Weights of a small transformer language model: vocabulary 8192, a variant of Adam for these matrices.
MLP neurons of a small language model. Each row is named by its layer, matrix (down: output weights) and neuron, and shows model dimensions 304-495. Each number is 500 + 50 x the weight over its row's rms, rounded and kept within 0 to 999. Numbers have three digits each.
After each neuron's rows, "fires before" lists the tokens most often just after its 100 highest values on Wikipedia text that the model never trained on.

L5.down2565:485623438480509628477548472498521571573470502514469551449471528493402522427479500593533487485523463459514469528426467503620516450529500558469515405494485561504489491516585469525447424504551439491437516526463436474592505556472549538436462546396398442512467518564460470482535564491527501481516506599494425452493474467401453432503476431513512489558522511553459511495519569471428583538555538479422558536544521507536454530503451639458555595571452452453528466487455475503478561556508415487478509532389559452437549520554432575478526387515554408502438569494508394505572530554461523565
fires before: "9", "0", "8", "2", " |", " "

L5.down3124:498582453583480521460483465546497465533590581454517486545526546438498444458450495553448483569552421496538491456493385453596588447537504443381524484506449502525485485504511589495503579511482508386504478583494535488437466558516490474448537525518552519520453544534543460485503418557548424421538546512531446568525521475466610576437484538391560572370497506486468528498546564561518512515482513555507501515434551503473541378485546534595532529549484431382556508506447550477456537393491443505583435564528447526490484488468528461442528464508479415392474499458394610482544488485435531466
fires before: "s", " "

L5.down37:515575489530456410399540469478512519500467430545515515555596451587430573570428595512478531490501479493482533506495494506558445413501577472477490516559500474427475496515476497439436552484555486440484512524535497468485451420507487441502525501453469490577507515444431492575433479492530525478500576443557548539576460586451514457570529486504479536531510471512451442458495513413472606432403480428462427606526494435531585467401547496497454427489470532527533541473547535452506576517453623495513484511480480522434586514487500485477483470559564486586517481486514601471578429485528508452
fires before: "0", "9", " ", "7", "8"

L5.down1868:494503564467477501606494577454520499443457504525431422491427482481533408541507568489468584471516630547491436536536529450525525581578459512446532557571451505490490468496439501583566534408472516459511573521538472498475486510584466542554479484503500493581548477608499445449461520495516530516539392528530498435476434500496518465521508447447541509544524486484509589433491476501569532483470503336556478498502517507499548463549481438480496458511448464525474441526533493513630539438513515467526371509515517437548545488498470476471538482433502476522510495550500477496488503515506527527
fires before: "s", "'", "1", "3"

L5.down147:527601560510407537532542524494500422526458513538573562466440571521483499413443538545532515494476494482559522521401591396489478509588584475428571561552580468479457545540628489490446466481558488498500459544571556430319531548444437448549460467452419473587504471506508537527498479518477442646459490460474465508575506555528481543445485510516516529439436545514420466529509468513479407477502525508553416522464482486491490490471490603480470518568466499535571438439521455398467402472577458522526457452487544533452542510464547510482546446423559560542589453358445481403545538543423562428
fires before: "4", "5", "3", " the", "7"

L5.down689:556507537477534518492535499479500492466557549507465529479503498498457485405520441498497473433539502476497463502524489490476488515523512323505499478442533548506429501450523506546514507498531505502528544490515501486548481471521530536511446557472541473496495485530557520561513534486525525497525500533515511461465464507505494485496494473480462538531509514282512499507843524491573476513486507492508512517543486469498460467476524519569477512474485473496524494546482511505474452482480539507490518504501516498505506563468519445487452472509476532452493158502500535501504485512477534491
fires before: "\n", " The", " He", " In", " As", " A"

L5.down2106:434487469565522397508461432550571436433520504465513540559533470558518427494535542461424531328556494528538485463508585537476501598474479502472514475492426455444487437555548577452555496451468522604517526580493434498465406574512436435544473416485427468473529481561493439429455471477514473499540465547427490467511601517445436501468530542511537441518485522431438531429529424421485441538543464479541400582513507464475562544500514563371459547577523456541515468436546456566500545517423439497505459592579510483540465480406551546377414516540530634477514488610450555493552570521518535496
fires before: "s"

L5.down348:427530490502450443536438493385519492456540493516451526533530528432467459553487541553545515518563428498523474499388468523475498535468423410420583442525581430504423467506481404578473515562415529504465498493542535510535529474512566478505484519476582544521422531522492423510552520414411530581497514492524480514447444548459527412497459580431440524453491498593453479439551444583550453495584570530417415459536446494441565490453542543500494586462535495457508531585564570493499590479509436520577564485450546491489541473510406456586518536527527486434479586482465497549499607478514499454
fires before: " of", "s", " that"

L5.down1084:530490534503519513487486501507467522512461489486499485479512526481426482404516477497498458446509475509482381504476486470493489506567492280502503518468533555477442547470487490520501487484484485466527505475501487483557523506526503532517470524439503495516509491502514484531521522477506499472501481511520509525498474515516480493456475400529481505553486524295511516528814517536518475507512547492512502522526499469509500464487521525564507503457486501478542491537475520474504490484477511520460511497458490491514511547486459460461473443513502527382489159526506483522541508519482546520
fires before: "\n", " He", " The", " In", " As", " A"

L5.down2850:537520408439521539396546461494469549546540491505461571464614511519502559617428525482467432563583470484494556552524533590562488532463531494465476484509492434534485517493484474567512462409524390487500542501545522510545481496478518458492597568571546487530496480561402503539513535509480473551557530532522540518501403500343530409420517521451465497505505450438526480484497566452529512517516564449457480459517477446492482473497529615500580562472526532496525604449524514475466558506492439541523524486416558548470469547517493544454536465531593474481507472471525587472463519430478526594
fires before: " ", " with"

L5.down796:546511498454517487509488483470494506502483494498479496524505515514444442442485521508499462466519489488520432507535489488522496469555514309539481530522475554492453492505553469502494484483537564478487498510468563469532502468502509515500482489503475476524476464497546438504488501564518478522504507524485488497489506514518507530500489501478486469469523503283478534495849523494540451517519466499486498500507503447490504490482517502507520546506507461469511538525519523518514505519498502514515479553528483483521475557503492471479429454475481509457507225517513522505481471479500545498
fires before: "\n", " The", " He", " As", " A"

L5.down529:545500518530488486532506505474471511526419529475519526488577545472441472411550475478506493502525464484440377493504495488508512523488520307519478464501524524518424519481515491534537478548523484523546538497477531470551500492490477524538480573492493525497492449467460467531533480469525507465511518554480506487479473497501518522459496448560487495522493501284501543506872528522498471535534500510493515529517507456467511502471477519586531511466515516440531522547529498520485550502510489484454528457562501477475528518531490456494418483488473512405490147594541537485550520500460532466
fires before: "\n", "===", "The", " The", " A"

L5.down1929:565407493442394478440452435484519564463475557451523395483486539485485564538500539501477439484443516385418485537563486539603454510523493460541519555638512480456503484543524581510508462520464478583454435424443497482648536466511458494474406553539527529455489433525460482533494379482507516477493418496563503531538520472453532459504460541500533598574424540537514486500535521500537401446512499435468492541625570495569522524439457484476465545484495524472567495520567502472406502477619536449574461500492496469445416417475566511545520464552535462526479524487467455542546564513485506550
fires before: "0", "1", "2", "3", "8", "9"

L5.down1047:510427510473519411468495435540529547408456476446563628462496551561435510489485464466519520487448462577441490492520551481460405552536483546570439361502520461518534587504532527453497448515537420452475439432434490475503460547524552513467359491501481455473501401440492550551463538468569526441516558514573494552478525459498527494430581418462519577564521469405494430560539424458552464448510471440427407463483573531490541477511513533499474546424473572493506501410589444449541479459479544394491484417494484472448470501502451520520583464562385452489483532450492447537546522519547533522
fires before: "0"

L5.down1098:494578500450503481444469502442442499583521493448465438438454563470525377595497530589506550534538515556553492461542509506525472476497467561470483489506484525556525519494502492473496497487595533489594413444546458493523474572543535504442525564513450537540488540472466481475474453493532444582384436416404452591580553430499406471488493480540523477456375567539565409459538511460552456509511470528488526509519480489472608517476496453560475468416504628525499515417536521433458539513475483429493506448447507497441579492561517583514487469518470509496595486468498494537472554540412470439
fires before: "7", "8", "6", "5"

L5.down1174:406442529515480506466493504553508483547535524502475532429573502560385544423567465505641606536496516529471531384470552486499592485480562452496427413526458527415502422509482501410485566486467513484524447424498544420402554514541531478512478454493504475463523479539521486547539466428529441537535558534507527516478473466498484463429476506472479497384501545462513455494518532473485560596451452391501629501511390483437471569535427442531490441497494493444488535500529468462507539501496572598504471455492479417481459444535546487490429511479560510446609514390494510540505460464452516482
fires before: ".", ",", " in", " by", " on"

L5.down1602:553541512497515485520522520457486514485489534476489528522488517472456499383553505482501506510527491469452436480506495496504499519513546344520463510490495543524458519465504497530560501532519518490487518510470518468541508499473466498511473566496471515512479474511494466515493517515498502490495499513513494504485491502518476527498478502555479523489516561262516505553847539519493481522501494537528515509516516457481513501492478529592526507474518513481507526557517502503508524493503464490457529506539480482512485562531509452483472506485456531386483171562520509526493494495476529476
fires before: "\n", " The", " In", " ", " As", " A"

L5.down3193:526521506561431500508583509481503431524478484497430594486572564509475431563474486475536505559533438526508605478456488628554459463545511505513475494457372446467438467419584514498571335492519476518462557444480532559500405480541513504501468519507484444452544529502465505540554607425479472454507524517451436469478543543426475479561546554483483479499381481461519377512566422577499509519511384471468506468512405498515528576547549569493455446541611458449519551363477460515445500470483394560458485529513545527522506487552514444532489536457449485450478438435514485503498548474507460558
fires before: " ", "1"

L5.down88:486540486494496375465457495474502525463494554532515494480452505614535483488533486645540509401535484496502516446561517524463506525501435573485456446584456504467512498390506490538502460508504467542544492430458436507476412474486457497428488497466529501508474387562571475507507580538504497602455436489540606518425484517499555391513537486565509541485453519534508475590390555523604468551543433494448571521483502471520547516486465585488531513486455523479502440459536448565478486533449554556521483468526524549455521464482493540440485479515425480576434469575457484506493444532532516527
fires before: "0", "1", "2", "."

L5.down2876:408534507440487451457442531451552489573487429436480550482466466499462471540519495523455546550490438486532495422415522516493487509550496524454485470479582497481568450513445478441578442555515531524565524450501571546499566476458535516471460471493514494516518416468417445488434490530586523401477505528551437498533551583436505378501451529430528505474458474600465606410494435574514452569511488563507498417550463461530530535436500472453430574519554440425551484474417453567343586473451355455514554481422555519517475540503351499495554437521521486501369497510492479460474627488500519500
fires before: " of", " in", ".", ","

L5.down2819:628582494491538502396578534532408383578571461540424505486420479406525414456519503531570474480500456461380523460477560483596417486565496475478440526436418477474500487419525469495480599490456484574526538490522554432485546520529475495515542487526523516545538505489490518422527548456518467469432538498475462489507526483549609546479444564476561587596445466559581506451507497568451497513484488465528438467539407500478446460413503482554511489578463348500483505530530419438528444633501516536566482502443448524519518487572544527415548483494479426429528542435439426512444534526408507501
fires before: "2", "3", " ", "4"

L5.down1185:558464451398525519494572559481514466476505415471453558489512435533555494390499571461538584429443472579484578479523516504445593477456564492563549475491501487486443537439446446457469497539472494539450419522379424470478456489512395422536481525444520591434525421540621504523454495400482482577398503512501519484500484495463486511398478527456447486441529483495511485514466492562526539512477614458498534495684520498493554464521606512457466373440519523603528429446552455446551509449594574505537531558521484498542498542448543454443474506564502531552515539454449492504437464486478480558
fires before: ",", " and", ".", " in", " of"

L5.down1657:359569445554511369508429488467489536597512422581427507434567476502423541463485599527497505526483491492558463447379485553579520536555452379515535600484523528485461532529495437437487496500553505384504481574464497525537529437509472470547525463411551568512482438532515577525476490489489588452526569564521477512578449491469491528583477465564546501513553528530577449522533458492497603540526488557569501563471487435482635471461451546554543456548547467521544466434476520534476490535496485533515487513497475488510503489517533418532460489509577538462457440500508413474488541593482545477
fires before: " ", " number", " of"

L5.down2370:490509519533524467547503497494570502541497467541451471460388520458463550460508496516506489377555548507522502547481603557454574509480478502442559495502452501482482497524478519446455524576406502515509469506586423559464550562505445462579521503501486523534453533556542477468538484405572426468504602481473536496596508495512524474380455477435476536419483514508448515460424470474474484518528531496493542594492456491536473498504533522527462423532453494512533566494545480478507525489473472446623469529490496451412459404471507509453485553504459432551479522501540523487574471571472469505
fires before: "s", ","

L5.down112:508590462502470434401466506526470455608438524507523521494473534472531501457485382564420590508467490491565562560466490520523464426597506491524565441465483570460499512554509534487546525463525505533530488458472540529483416497443502433584512466510470473510473479499455492526558476571471508574571503443546447455483566460526525521463529482548469493503502488471469557537499372515486502490434588594485459557490542497551449529540478577477548506450540465447517491502514561449481483546512440528614513457508475510417530535448475443507518439535515418539542447488490448466465550407448460510
fires before: "4", "3", "5", "7"

L5.down669:451557480464434593504400597517478530466509481505462506454505514515495454538531493491476483471561407470520459455539569536492558508493498377396463490477455473573533489595430463478509485508518528512482506545467564505524540428447465582564538490422546461456580545529479496491543483518570514442547577496504555496467449494484497495430425516498521504529492450418565529435586482521406562433460552483418467475445443534510518577581444585535444577525474431501536477456536565506520643432508451519527543497482532487563553647501501435583460473471573455469459401536568529444489458416379557478
fires before: " ", "-", " the"

L5.down1863:524598491393573608543499490534405451515412468501480521470556523495534561577541514540471454443567501398573533540526509461585439476552546473560501458460545459435413475488409571437573499484547509452533544468481421612536459460513491516487604439463513387595537580447482402498574437613537532543464511458425608463523492466497580384478498420454421501542593406495418580428524512491474486524494490534441405517597517544504408567499495482496586522526449496463502540514552524473503491483491554479508527488468525479504523580417535606401513494384538497514440426530450501528361533462495540500
fires before: " ", "9"

L5.down228:560382409434493443480528468496590444423551567494457476551582480485533478458555494581508423465435475565506494451441564499488542464423436420500475538503505565531457570513490491544469459531365434520523535526586456520479505467555428440521471507517508437480551498527464543546450420563480399486549480429549570494575481525492568534464518579429504469496561494482437384454493420527433505437425479507328541487491474444526506518636502467525525447561480516498515526439484454498548569417474520546564541474491547515551472551486471448516471483552499461517530580496448558543496507463504456527
fires before: "s", " of"